Weights of a small transformer language model.
Size: 14 layers, width 448, 7 heads of 64, MLP 1792 tanh GELU, vocabulary 2750, 35.3M parameters.
Architecture: LayerNorm before each block, tied embeddings, normalized queries and keys.
Training: a variant of Adam for these matrices, 482M tokens, 7348 steps.
MLP neurons of a small language model. Each row is named by its layer, matrix (up: input weights) and neuron, and shows model dimensions 32-159. Each number is 128 + 32 x the weight over its row's rms, rounded and kept within 0 to 255. Numbers have three digits each.
Before each neuron's rows, "fires on" lists the tokens most often at its 100 highest values on Wikipedia text that the model never trained on.

fires on: " had", " part", "ater", " has", "ong", "1"
L8.up815:158118115120119113147140161157141111177146053187083141181155147084111135097121135182185133098178127131101116138182094120240140156143073159156109170049078183135115089113136125131153169071160084114111118107137139112120169123162133153080105110124099149086169100171099126143173084158117128092123059153093133144031094120083157137062116175115167155146126152083137143100099095110159127105122

fires on: " or", " a", " (", " to", " c"
L10.up1307:042129111145118113178127147146195129109070103153119154127087093107078134158130147120124134088177157142154139078182143148176158155132046123108081170066091124087140101129164175172127131095139144151172165065176090144110142108165143180153136064152182096167136076183109101129147113133103137119084137081124150138165092131076171091130132115071172081131148174176128057126155136130154092120149

fires on: "at", "it", "ist", "ip", "in", "est"
L10.up115:169169096079145102096138089154162154147145121153085145161118087112124156106144144145142130142162153159160104110192147185116123072092139130151124109077120135086121118131124104117060179164101120148136132117152000130093176153128148150167155117138081061109140171124067094095162109173171128114143124152085140174146141089063065156149185149138146167141137091174104139137119151145162168165081

fires on: "1", " E", "c", "am", "2", "I"
L10.up1524:091142133153097123194095119142122141155115122138117169103149153172143126101090145095145149155090201134089191092164139074149167111133095086127175077120113131167143112108095177092119167141132134146152156158148092167123201118125042147154130116170096082139130146143124081146168139118105137078192101123113152096098131209161186138111113108089167135121094126077117154131180100073086126082075

fires on: " that", " the", "and", "or", "ile", " which"
L8.up1605:122093044190159175121113128108138134124090170132097115164180067119087126100134110167149105165132151146069063153136115136158167112128131093091154139142171111147130092147132121123063096088157099157130105098140130087063128184097120158114147130164135145117136130114115108083125157125110165099092186137163201190140130144070145152089162137059103110196083154150122120146173188122100090152121

fires on: " al", "or", " c", " by", "es", " ass"
L10.up1684:075104111125063127088124089092091101127078177122080049088153102128151130116147140115071084101130211146159114113139119188189174148193146151130163123120183168118116092166106059105100134124108114116115157130108095107138118152170119148099155132111156142135142139113129131138129106184158114209121120089149141161144132136090207071182149117121146190122108165133118094168127128122121129151106

fires on: "a", "t", "as", " "
L10.up1064:093129139141136172090126091163191130171160139125176142084092177136114173168165130150213131124135158114135102145170101121092081089128116143098098149102109112130112146110085128146141129128066112076151146091138137086071116125094117197142155146147172094141090079151084112149084090120081127185117108114100148097082130080112136175098150144079139124125124052188163186177126121135076167125139

fires on: " |", " of", "sh", "l", "b"
L8.up1641:093028053136097177140105153132133140142164154111156166132109170170160133131117165130107130142158170085114109202087139180109196131099172188143126135168158115136077137162154090123134138106107119132142093101091112149121183136126147085127174170117103124094099118129096213220156109147128094118111150154137095114115131143106106118099151155122164144163126119144073198111131119102161140097089

fires on: "ing", "ant", " the", " to", "s", "ut"
L8.up492:199145128168146115130054184105107163126128102139144208145140114180116132088107091119104190100063172162155114168121148182141162105126115130204114124121075113189125110167129159144106091096108163136119062167144152133129129138122114169108139129175107135119160166083139141138181084126148085131145135140125159179143148129160169128148116084083108122151101152171100098102133172133120199114116

fires on: "oc", "s", " c", "c", "r"
L10.up1115:151213125126086159076118172101125130127096136115126149128156129153196120100102105136097173120156117113137109072196169124095125135115087157114142155195134094153124118158184174127163155145099117114157145174114122150131139079174104132079136131113146182130227178136113165182137172143129110192188144119140166151198133140145095072078067130108069162136132139127075100169125158096112101124124

fires on: "ed", " with", " on", "a", " from", " of"
L10.up172:107078112155099103174064155059162132155147094155149169140128148119086123088116130171102084114130140133144154165098078137108126117082104121084186118156066110136087148145094116089094139137128149139147090120196138103092180109146099111160112147168096110106130122133080130123113088171140145109150189082105110140149109061111090166019180159157151113115105131069107137115139174145105184055124

fires on: "r", "h", "he", "c", "a"
L8.up549:158143092076097117118096130118155171081125060161148184122092149105150160086157181087158156100141110086130069130120076105119146158091131102131064153180126125148131123110079139187116115134110137142120125025179178151137108089143126084132202118181234132089140088153170141216117146108102189176140130189158167136148138114126143096147101183102174151152154140137164074141080162150207088123108

fires on: "al", " with", "ab", " Reg", "at", " two"
L10.up411:152160185156162096115142138144160093105122069138151131132105120126097083087152134044130157100115152168191084089091116181152142164132118153171139119143115098172077131175057118122116182124138088125193172117123125088102141113126115162146109128214218124170135160158114142178123083160067116211111077116109148156113135135177170081196136155133114096082122107152160085153150132121108133143092

fires on: ".", "a", "ederal", "ice", " Robert"
L10.up1029:164153189098158129088128084181157145111143118127123126090164071102105083144105062112137079097017144055127130116172086126088120161100079136133100189121122173170150100135140132117149198151141115142080123108170090120175141126177140079130109133119115159129143073135140136140104139177102101112179148133075110159148137185053118199104155131082104135138114078190161132135131161073115138076117

fires on: "ed", "im", "h", ".", "il", "ill"
L8.up594:111163140117121168175125112126105161118165145149124141102059092140080135114075082163122170167142125103118143114090053163107132094091109168102076136131125138139148093154142151093082096154139135121130095111116134127114112147091144138138109105146177174111165144086134161103233192191113159132125139126118102161122170111090113119141166122128109145108104076192115117103165105102117161153138

fires on: "-", " \"", "'", " (", "st", " '"
L11.up470:090107146123144130164127106147110102085090107147157141077130130121145087119122115149185062149120189105167073102129119194108159167162111173123135188104125167077110108108124177133115082128105132144065141110170102084152114093107060155125084169123182102131092126213126142144110134083184125111112143163118119154159120098132106116157167094134161085112103058142123134141140117157141152109154

fires on: "and", "k", "b", "c", "r"
L8.up526:146134096130161170138091098196149094136096110142152187144156091162135123128096102124069158131119190108106163087072187069139143135054122096109102145152156091147074132114140181058173163140164164198125109116091147092129118135182088153124183068098157127086129155105133091148161173135127124093156135120088160148061113202142108133078155189126095137134076090081103141134077174164125110134073

fires on: "ing", "am", "own", " Franc", " to"
L8.up409:122114135076172148099099106160167135151132156126175139104156098192114137081147124109157146082057161110171122130120222154093086136108114150136098207153106159158183115110143084146100080138115130123126108138071089102149159095125116130089122081170102115146117098090132150128205141148139132106118147118148149159095096117152105078155103042121175132102112111121118064114137127112135128128113

fires on: "end", "k", "r", "ar", "id"
L8.up131:149137100112103110109132178179152111077109116177110207077172148108159116100096107132074148152158153148123143087117142131159136156102110072158137142184187118143093119129140158132101159222117175155165139112142189128116164116135145105078194146137098137128131145098112145086158134100122149099110100173114156136157104155064068079176180127148124079130083151089121167156057158177139206086143

fires on: "an", "ud", "u", "el", "ann", "im"
L8.up1785:067072064110116133121119081108161125187116126137177147128184174155172157106062136165134087109117112159113113134132109090147150130122114153139180139115119137105139165147130151077128101093114130073144134156178079112129176120092091132149079102154084163115079143100122121126136144133150066050137160107130118126101120158148179102089204108151087105156117142173130139044147119141116118125074

fires on: "8", "9", " film", " Film"
L11.up1697:146144129139098131104122158131135133121015118175122161122138110160159128091146145127152161119105173106213104141113070105150163155118135117139177114139112157128129158144138160066136154157116156066112148137146130139093154138043130166136133142189103142064138082148121140110183062079099126139174145160168171114182135157142170127146142148147174130123086172152174113083148124158099106141052

fires on: " f", " c", "\n\n", "f", "=="
L11.up1663:123107111096128171095129111148177100140057117163096116079103126170121092114130158122129125156158140166115086134087139081086185087147102146152206153169145149098118129146062188089137147071145066146122205100159095106109188122110098181118121142128135093123114102167098185121166142134110142185149094127124114152096152122110162152145116123122119164137140160117155119100143103129174101136120

fires on: "a", " y", " ", "t", "ia", "m"
L11.up349:181082154106163152100147148121092137152173155167152140093091105137109134134141121143156146113186108107148094117134129104102100190117076124099128095108120117122103102151101141140153122157117095133141142111107091063145037136110105137117109126082200155164116101096146118214096114161115079098113134073128119146121155109070166146127095164069132101166134084214125132098075139146164108098108

fires on: "il", "l", "at", "a", " of", "ol"
L8.up432:136082119177105097058080172083112166143158126132126159108118161145093110124144131187106146104070133139160114151115155125175117144102144185067081148133145098190120152073086114109109173139126125138117088079131177112122121156170097151126122124115107172131199162124125144118120180139156085160176117170176116102104108162139126118076175146123142148080094100151119142131140195094152186080141

fires on: " be", "et", " in", " In", " |", "irl"
L10.up1228:084148159151165105157070128109072126170129143152135152152122187139081067143106130119127126130191155151134129133203090058095124063108101141083150135162172120125110138043113136096195153141147146143116176169077151117138144203109108143133153145120107136139120148178103086130139120138144124189141158113108060132105138178135139154084115054118094156130076151116117132102129159138139149098117

fires on: "f", "m", "on", "ran", "ed"
L8.up1468:100097100095090155159128124142166076153163126129174126121202142124188153109169105145099134164092090146147121129151138157173138160163123123148125134146130118141111126145171128105109141132128104069150105201102116178151117184143117172115130083152083109153112145122134147107159185047051167157092138125161188167065056140133165096136063079156124059116174137153114122122106183131135147134118

fires on: ":", " on", " of", " through", "ering", "ing"
L11.up1653:127105136152103146163093084143225142128128086131181107121160144112133143150053064144097155130114162080157148149089125152144097099095071126121106084126085133156126103115144134110094117126147112136184120137164103146134135073092184117092111118183162153169115071098094093164098092107129119123067143126090186162103130144106164095076162139164132090119087088087119104157159134150141136104124

fires on: " a", " ", "-", " A"
L11.up434:163111116123093097144135138186131145070113164155135131110115076135109111128069140162133111207153116139130137124124169119117204144139097156124114182105101059073135103154112189106169080112148068170132108193105122094100158180146119146137145188152168123137113134135081118217155098151104127077093161125116147074116109139102160137123066127156146133137097135156129077091076187143152108099137

fires on: "h", "al", "e"
L10.up968:114140168104168107208112069154144110153118081120134130109098148133182154125174108077098121180123150076171125094081089076090094167166140138161106131153114122114142059133111117139140133091113144160086116122211123101141153108094116225095133142138114152121127105061122136096128150051104116095131160150140116093136161121150139099089100121108105137154136134164119143086102119127159171079073

fires on: "1", " c", " an", "4", ")", "2"
L8.up1711:104085142131105158132087173116128147114154107196148104130103137169095106143138114154147089168137138159164166103118160082163133117191096090092112186085128034108139071129204167097106109099163109126136217087122164138117205139060114190160186131186114108087147122145110166171136115099128144128123189105083142133111072153144170133137143099136148160134139190125134104139162152198080076121060

fires on: "at", "s", "it", " s", "-", "ic"
L11.up1168:119181124164133144114150132174126180169116090149116132138118145152147119134118150181133164084125206144132101104134138181100206156106120157145150084166151111082138172170129179145131174076081114148143118100147047105110127085138107169103113110120135105166152210138074125170112119165108145120091097126091241126142151117150160166056175141168135141118106147127139163076074155122160105120118

fires on: ",", ":", "."
L11.up177:136094181193130136126084115120114168177183129139159094096127148098129091136115046124101146118165161047141081186123095122168176058077047197157091131145076218167095119120176132114095112140116152151130140146119128125164124130080136120124125072185096168104164118128083171152120119107080082108165156104113128140141202145069135098127213150135073195136101139185111093106113122102090142143167

fires on: "r", "c", " A", "n", "8"
L10.up661:135072093137109147140121111110141145116116153127122121145060104161102106041167176163101100097045151089055133097181110093161164144079098145127113137072172114100183059149120149131143163161122186110119164058181121133122125046160088113157146132131189074151103093151139145186132140096168178110092154111120186147116089104109113112133151114131148161066151154207103157146142161154096152110120

fires on: " b", " T", " which", " I", " B", " Se"
L11.up850:133147142130117108067130174133091110127133113100152110147095139136085170076158101118131128093105121112174123173175117128092090104134144163080116166118092141144141083160095160083115176129121163103046145056094127159093122118202108113116123127091157133113167155154142086180142081122079106159138101129159145148128194138163154153144122155121104232137119074172122159101104122106149183073116

fires on: " b", "al", " B", "ony", "B"
L11.up477:162172129142113180157174131129132139138115077165129109124090162111142156083154084103105145120103092137138110150095134090105116149148102092137172166120103121138084106092109151069149133154109081120116133102133175125126128131157099092128131124111125127139116183147201146217202030117106181108152122156100165137095099134158142168146086128155113128156144125202119142140105103179128171124096

fires on: "B", "D", "ust", "ab", "1", "od"
L10.up491:154127159131120108098107069133114127125118104126178200153186156139106126087114123101069121100107157127064139176136167120139157181143151124106130126069118145133138144115072114145132118098096116119078160167093093138130166056146086070130090131129113180160097150173138120146080122127126041184133110088106136143088174169096128105111120144090172112117095149086083131127158114175158142104080

fires on: "===", "el", " ===", "oll", "al", " all"
L10.up654:109120051071118180094128163163099171154096142140139091093136100206105112116158161175118132117099167090198128158092104114057123195123172184124167136118122078200086114189121104170130168146138156080102114105097063118180137117109129100123130177163102139212079077096172170127168235148121146136091131140130104110060124155121128210082178057140076169121114110166098110091155140134137135155103

fires on: " in", " it", " on", "ed", "n", " to"
L8.up1432:162113139039148141115140133119128139112078099150163142103115132144136080078136102114116156201204142129102156153134120126085111067108076104149153201040109105172114091144116121117125121184126163128194106142172127122136161177085151109143143081151120111125161086129101114164131141117143125113151114154156116148135136162112108128130125076217119156147116145165184098152146162105114146106121

fires on: "1", " ro", "2", " st", "=="
L11.up573:179109157146093100158122113100105177127131065149148135124121170186012146145122121115127108131119153139149192111176061161154187090127094111139134054108101143124173042153143189116167178173166155130158127172111145180130137142101143119143137110148110134104147150119078138135097116184113148060138143105100119172124130188128159142115124070146146174162147198154134074122117132108089148135071

fires on: " al", " c", "an", "a", " sub", " ex"
L10.up1290:088093096151091137116125045109094132145157201113182104115114198062141137086076130098129132095138146212113094126172088177129128082181095135084118154122101134180099055168125091108159170099094079071096122097133146074171096107143132135115096143152159103222122166158144156166119044116159106163143147136154111115101080123120144159129103104100124118174129146107089157167126123077077137109167

fires on: " in", " of", " |", ":"
L10.up584:121084106138106114134069170070138145121163080142139171146113081126102131088077078122116132132082185133134128173117084074174089124086123140115135173140115128161133126162131146101170134110137108123165105134191122147103173140078126158113124095151166115116127147113108094137100150121113075170133117135101151172101118121088138162096183134102131113142090140108138169169097101122106140130112

fires on: " |", " con", " Con", " in", "st"
L11.up656:075091144117139124120090158148180176168142135176091154116157124131128056140105129157167110109120127136129134097149133053068055115216184187117140108138171095153111195107157162076134173127113116103160134101091110161131116121097141108176181079095093132151133149099164127089159142132162157138116144097100121121127175058156136150081138103144174139138126136141103106155114149099099119146110

fires on: " which", " that", " It", " what", " for", "a"
L11.up1366:109172135224142130124119135108098179195138156119187049120153126075051145122110153165107062159136141120135057141072095109093128134060122119116143076131091134134112060140155181122101100068147098146121170128141124072103099118099148140072167157123114098175101119161127141114101142094106135201135154159132140121141090177113133140111129121123136131171122106211114141140117100077151130106124

fires on: "al", " repl", " str", "el", " rel", "str"
L11.up832:111062132106051128149140087191134136131120113099142121130139122100123131137149126130137135134118191092138141082119057065109084191167103112101139092131096103122148071192190143114129083095089113144124060132135152142095147091129133112100108125122108127157107104107093156098158080143143220102152123118229144137082099134097128103077196063110140164084131165107059168067121122150132135102099

fires on: "ic", "-", " S", " part"
L11.up79:095167076070153197101122183140124132140109125104128160089139096134113123116188111178068133120108104138116071171144046138131142159191159134182135147126164082113080108124212179120112145124112125163172114088141130122089169128093113157134108108082177100138143202197092143206173125115134131090161065172133153123235107106103093144159113129136089107138126101105148122101169157182173093183056

fires on: "1", " the", "\n", "o", "ab"
L8.up574:145140129114087136141126006166087133069147108117139126042138170169144126106112088105137128099103134141105138172139208172150121162088183149122100103119129117107112144099128164141123148156140093127142156144098088158117096061155143112182124069115138126116089185174123114118123134085143093157080073151056192147156119110139131173130137131150098178145130137077091111137099137129143106101139

fires on: ",", " ", " |", "ce", "ing", "ly"
L8.up845:184142064151111162150143122125130153141089121188174114079172125118168144108153090157159174163193124078119118172149115103130161149138091126132140158177105160099152114156150167042136154137110113156122146054103143129116204126107167147125076156120111114122128147096101163095077058160098110099105101070091143178112133076129158119124111103112156143138001128099113111135085132069131144111101

fires on: "t", "est", " of", " end", "y", "ons"
L8.up430:109163077127151155109158084106182103096095189123175076065120206143093119117057124125091115096152113175099104111132122048069143083129093080141157133128179131153066159137125177082129119105141141152145113103166092115121222114164055115131167106107113115176140139105098139152138116168187172113149121144113113163111089172161048171137133156158180120172164127141112103099112060114142226129124

fires on: " all", " All", " ne", "oll"
L11.up1762:133127092144092093135146153151140142158167103158109088130091127179129176031182120101129171158064197090172126115132109136114057153115157173149177103165120117162151141181138119124128172117142136095137140081120095159145170083096077200126109083158130143205119144157129172135180139137089097131088099125096150195120160116148116102166136124136169108152104178145120093122153127163119063102132

fires on: "e", "z", "-", "n", "r"
L8.up624:092153138094133181166100074142199091117131075166177162119130100076183131117139137096127174126118145149126143116055141080127103117099118165123076190087093115119095141181097126146162063155145102161125076133175127126128146106130142165118089120142150090196100138085115124130123131092124077149126082115110139159124150184103171149106094105132097127115153148099190161087143095137162123099148

fires on: "c", "b", "l", "-", "on", "o"
L11.up1152:083152036131142157149156152152173189106109156128125075121148130118156067097193138182082167159079145126158099135138140104134084154156151109122141150113127103171116074141127102127100111104113135085089126112167024094181100129177126145158138166149200102128182134127153181158104125170105069152166126115128158196131056121192115157122096084075160097075146101105161183108112071174136165120082

fires on: "er", "ed", "p", "av", "t"
L10.up139:175150108100118149103121112144188158113086105109152124122123157083096141113127135106118111104068135122122092177131192110146143093130097191140222148139141141103105163147123136071143172157099115126139100025129165145068179093117151142196130126219126135215158099074150109155107023099117048171088056160125109153183128150106128125122142148130147140078099089092137136124172119180112152076117

fires on: "t", "p", " him", "ou", "on"
L10.up1299:137122185144119160146174140120125130137102187108202146109129117127197129082135105106130120212127138170065125137199097100123136114143054141129155181112115114116159132128098108152059126152148134165054137184145123132194156105176171133152139097102110079195164118114161149202091161130149137111106086106164125174121122114150114127132118133144140123112144129149138148205158118114091219115182

fires on: "an", "op", " of", "a", "-", "al"
L8.up804:130101061103108112091180117141159125154136149138152093085056147150150126109148096053056150183150169093093095082123114056155147126135122131191120049153126133159120115177082138117149160127093167122145108131112137110077141093131061149087085133092087118144067148078126149164143128117105097137114124207144113093140069179102116098133145163118088150095107076160111086128094111150160131080130

fires on: "m", "l", "ord", "b", " and", " or"
L10.up232:073110024127107188112112153113151147129109123166140172112180146142143134086126123136129111152074167130081116076093221155129159188072139134126064129141149144170109160146110138149167184130125123113116168159086097111134111120114103149129098132142101063105053152173117172152132139147143137146145068131154122127184133078087125107109117165077184158192130115207076119166130134089148173144073

fires on: " where", "am", "it", "er", " me"
L10.up294:078136087138165112152054114126050174122103149146144067140071098039083152160162124071122049105080115125067095117131160136148151121144142120141168119113101151144153120053149103037100167119157114145098100108125159130158106171156142148138176128143153141160189125110135119136125130159107110084106099104151115092119154139048200115072183133117110111132092084080134149099162125147149115159139

fires on: " and", " fl", "p", " Con", " a", " Fl"
L8.up1524:143121122126085126154111159112149127135116120147155122119137081151123157079124155172153158192061165086169139123130146061166139150107090123146152119084158123119169118126177166114182157122174110065089107139145175177193151110209150127162141169116072162173115170132122151142152119136156163127126131146074166147150073164158135105134125088103058096176133080206098126146065159094143144097110

fires on: "s", "er", "us", "c", "le", "2"
L8.up1577:149115074157132130161122183123150172091135092122153121148134141184142132146119183172051190092090096127106123099111115192118120145131072147160149139163105095149114144104127138111144092117074098099082080128106148134088126117103138119154205120145123119131147125112154135115093142171100052222183085120092118147194079099130179126109096161141137168123152112117077155137151152127136095131098

fires on: "t", "f", " of", "re", " At", " For"
L8.up701:072143128144170174129164155173174151166101068175125160126124106113120105089120105122059165137140123098203053150160087112128148138153123072105132092092112080118134153118084080163118168105158098101136144138160093130110118116131067162101141173134145082164095154135114080141132128116087119176151077116145130106112148120119132113190085107101150117133062122089098147176115114077172134111110

fires on: "il", "w", "l", "c", "k", "n"
L8.up622:138121121147120112139069150154113159156107121115134166146082121163069090090152133153099109116116168141110092155113123096144106212091156150120092130141147115167114120106143097128209151112148143070068112083122168086147141121178093086123150098129142124121099149229151131178121136146131160102061113124107145155165159110151141104105170120149195136139117204123082057148151137134136152111111

fires on: ".", "al", " of", " |"
L8.up119:172103102108162142134083145105099084131114139127108133144083092138170088136077094125194158093130142127120095064117136146150132131106147162141169110154137184215189081178092140146087188166123113138156095106155132095127144147122147119198182128160189166111146064097088104150134153092084112128128129193168098171137149135080137198139107098169144103092098083186097106100166228128105120110148

fires on: "or", "-", "ic", "im", "er"
L10.up1483:080113075083165115066157157150095142106097095118105152068098123104074169147138155154155044147076131119146117141157109166191139113138167112155167174141145116130087168136175112128169175149135128166096161049138135122140136152169116159073115168208192075134100132131090119136160116101123112157123120092173140155149091102122120164174089097177092160152119082127103152134106088149176118138093

fires on: ",", "ia", "ore", "o", "a", "io"
L8.up1006:136128086205121128148170097153097124110137153091131132116085127075127160080096140027120100204138128118092128136194103176155121137126143109123055129183122133149140099114096204133170113120123113110170096123163160162151176134106119120106128144132192100138215130102082172137142137131110103164105136102135166194152123184144082130126085166088170062100116125099123100134139139143103093176171

fires on: "ing", "ed", "es", "ust", "it"
L8.up1026:136139139076132142147085119159138114134076151120173104083163132071159150114126102143098144127124115169133196144123136128168158183093065127070195162139096093087140123137127112147117082188129103190121119070229159099094085111141114212083107137156125148062161122110128100082127126152153152190192139178084146151122166126152127167107076125114145117100155102118105170054070109152082187098081

fires on: "c", "m", "r", " L", "ac", "ap"
L10.up1751:185162091119124130182128142173153117080131100118156127087086157125171216093133118085152153100106147096142101123124092130112087161120104155064154116155088109126133044098168136187178077127061108129171087145172164099143077116135143103162156095151211121138117152059150167153101200100092214155137125129171134160088220124142090122126154104064135168116150123168153162177107115174113209136120

fires on: "y", " ab", "u", "ud", "os", " c"
L8.up457:103134144115174117157077120057183129187103131135177131099125140121122162122116155154101092128141150175114114102153159117149122178130152148107123140076162144154086120108192180087175136141103154108098088162144088119118120150168135193139131117112085137114111117102036131156133102183167080110129099104135139157162088183126126114152110105182086160116138085174131116132075070113085160089111

fires on: "it", "y", "i", "ing", "ed", " |"
L8.up523:083166072114084170105061109106126118147098105129201124097142118129085132117133063168091164093168139077138128130129123112166210093074095113147145114130129125129130128088146113126152115132160096105141180130141113165156102110088087133093094168157122094056140144132143112117180079131146127108160141079082152126125156084088220099124112174062110157184081137091133116129114141146185129095084

fires on: "ice", ".", "A", "'", "o", "ish"
L8.up319:126125128105137167123110126098148161075080155106120137069112074066148097135130115176132112147128175109115132133100132116114138154097127097122107156146168168167140082211109121151166090137127145098135151141183133185149154109178161103134140137139081083153109079168095110094049210072108091120071151131105164154107132124143150183129134091094092169170092125153175109191078174142126131167113

fires on: "op", "ess", "al", "re", "ic", "el"
L8.up483:100126109116100121065117103200174095134155124161186167100149134165088212151142115082143156138109132147129148102175133078081044158163117101127126102159136041138106113140112103167127152158083134070172084127113140124148158082184069121089122108096164113152165131137108119125178120085131143121067125103096163114107123181161127122170109122091080133146140126131134100163152167170166157109079

fires on: "n", " not", " the", "m", "s"
L8.up1457:148069119093144140188125177132080180158149150142143121137139164147131085103074132119124053155096144106136115079173106101117107095181152144098176155105202186178094099069113154076209151093145128092124155083150170100161129099121074164170098154097118109107048118123142121152111142119094126114119179146094094120173142207146117170117193188124073139073113069166103135132097200144161117060106

fires on: "b", "c", " to", " mod", " J", " F"
L8.up578:094153082143159149141121092177163193179120106122174151118164145153099130046184153113108170157102129093166134183082140124141148122125088108104128142100154173148166103065114128116210120178122166117140143186146071159188123104180092152072223131143200079085093107107129148102098118135112148152160142169115157133104104137111187102137160103133156105103141041103181152091085142142147137153096

fires on: "y", "or", "er", "34", "ar"
L8.up1504:109083115082119114085074128190161190060163159144136134068141127089144167160177068164114115116136141104141064071198142103155164074094148091116120107113133131100178113082148110069126142201098125185175161094186099123128184087184147106142152097176110089177116116087150129166139118073130140101180147106144154113174068125061114135141135128135163131158091112137147160085115170189195092167083

fires on: "er", "–", "ob", "t", " who"
L8.up373:183141086179167123114111151069087154122114101182188162138095140178117122163113102115122088175097147077090140170133109125156090129201085114108151127184138110140110170209131143147162212096115124165064104147079137136130135126156083145141089130111164108149177125128148094166140052103075037154152119194121136125113141161136150153119169089138207087095115119142122112126150117113170186031128

fires on: "l", "at", "on", "os"
L8.up1597:172134083163126156067122154101127131105139160122126165147168139164136126089159135198120153147182123177159062126121130160181214184078107164129170145124139069175108151131116088107152124100134088104117153070081065121056172135173097172125101133151080096104172103132110121125212123144117127163160056173200127132107119095130129135074104155104119064134113138073089113144096103118109117118176

fires on: " ", " \"", " (", "-", "–"
L11.up1435:114128116132098118143081094158107139117108143148166103092119177070080062079079102116152124157153154104127092108133134177101175104083125144081087194108071154122121067103139112144111108191128111175115075195079168035150157135156077153106110160099177126081140124125108159196108115137106135111143112139097158165169140135120120140154136105151109211136115119103112137117117131140143135130122

fires on: "el", "0", "ed", "ing", "r", "t"
L8.up327:088098120166091194133124128129080111141119066168174073103161156140101132104113183078122101171066160138091200136178117169122090136074140121095183097140108140120147165186154068112127103138172086149090124111124160099108154105078133166119087154103105140118154133088135075091155111120145067135166129130110161129094111123150130118101153139129145156064118158080143181081147065105149098072142

fires on: "in", "or", "op", "el", "im", "-"
L8.up978:101161145087113149100108064098205132116155128187132175133111132156172158166095135115090102141040106086179113121178136111124152179137138168064096148167115070159110074165105092133152095141102143106163133129100114143101058128191124202152102118061117163116117142118130140119129076125087144134088176153110168106103153168132163115124139144162144160199121061141107152132068166161128187116085

fires on: " V", "m", "ap", "if", "ak", "em"
L8.up124:168125116112089070127191090104091153156113199140149143145132162141161186140072129121150128123164133100181147176072101111134099120147125146087143149130115100153168086155121121097107110156121122137148064116204149170061136138168089150142119097150190140105079074090168104149104158140085157112173125091154144135097128128128124100171064090102184124122111119190131049124134138161102120155110

fires on: " of", " |", "it", "f", " at"
L10.up807:116116103136134128132103137181140152128141150150129121107067162100110156123140150105079088161119104149150123131142067121144098082108109114091143095107165123142122117107076055142163129082151110117153162028170151142080146134137149149067141128100103085161156103143089152144184103127110155137141126140131056180065158074139176132155158165118101144137140178086114137142142107103138124154098

fires on: ",", " but", " which", " and", "et", "em"
L8.up403:111069125146125118138153110106134120141200101080171115086129094122071100142185129160126144151182126082139069125146092179106143099018117120084118180119112165143077148087132117125128042228148166149115131086114102141189159110129114090135097103120159146111129075180087128171114125088128097137078147136173092107137147144103130197080173163167111144135141126174103140150117127081119160090127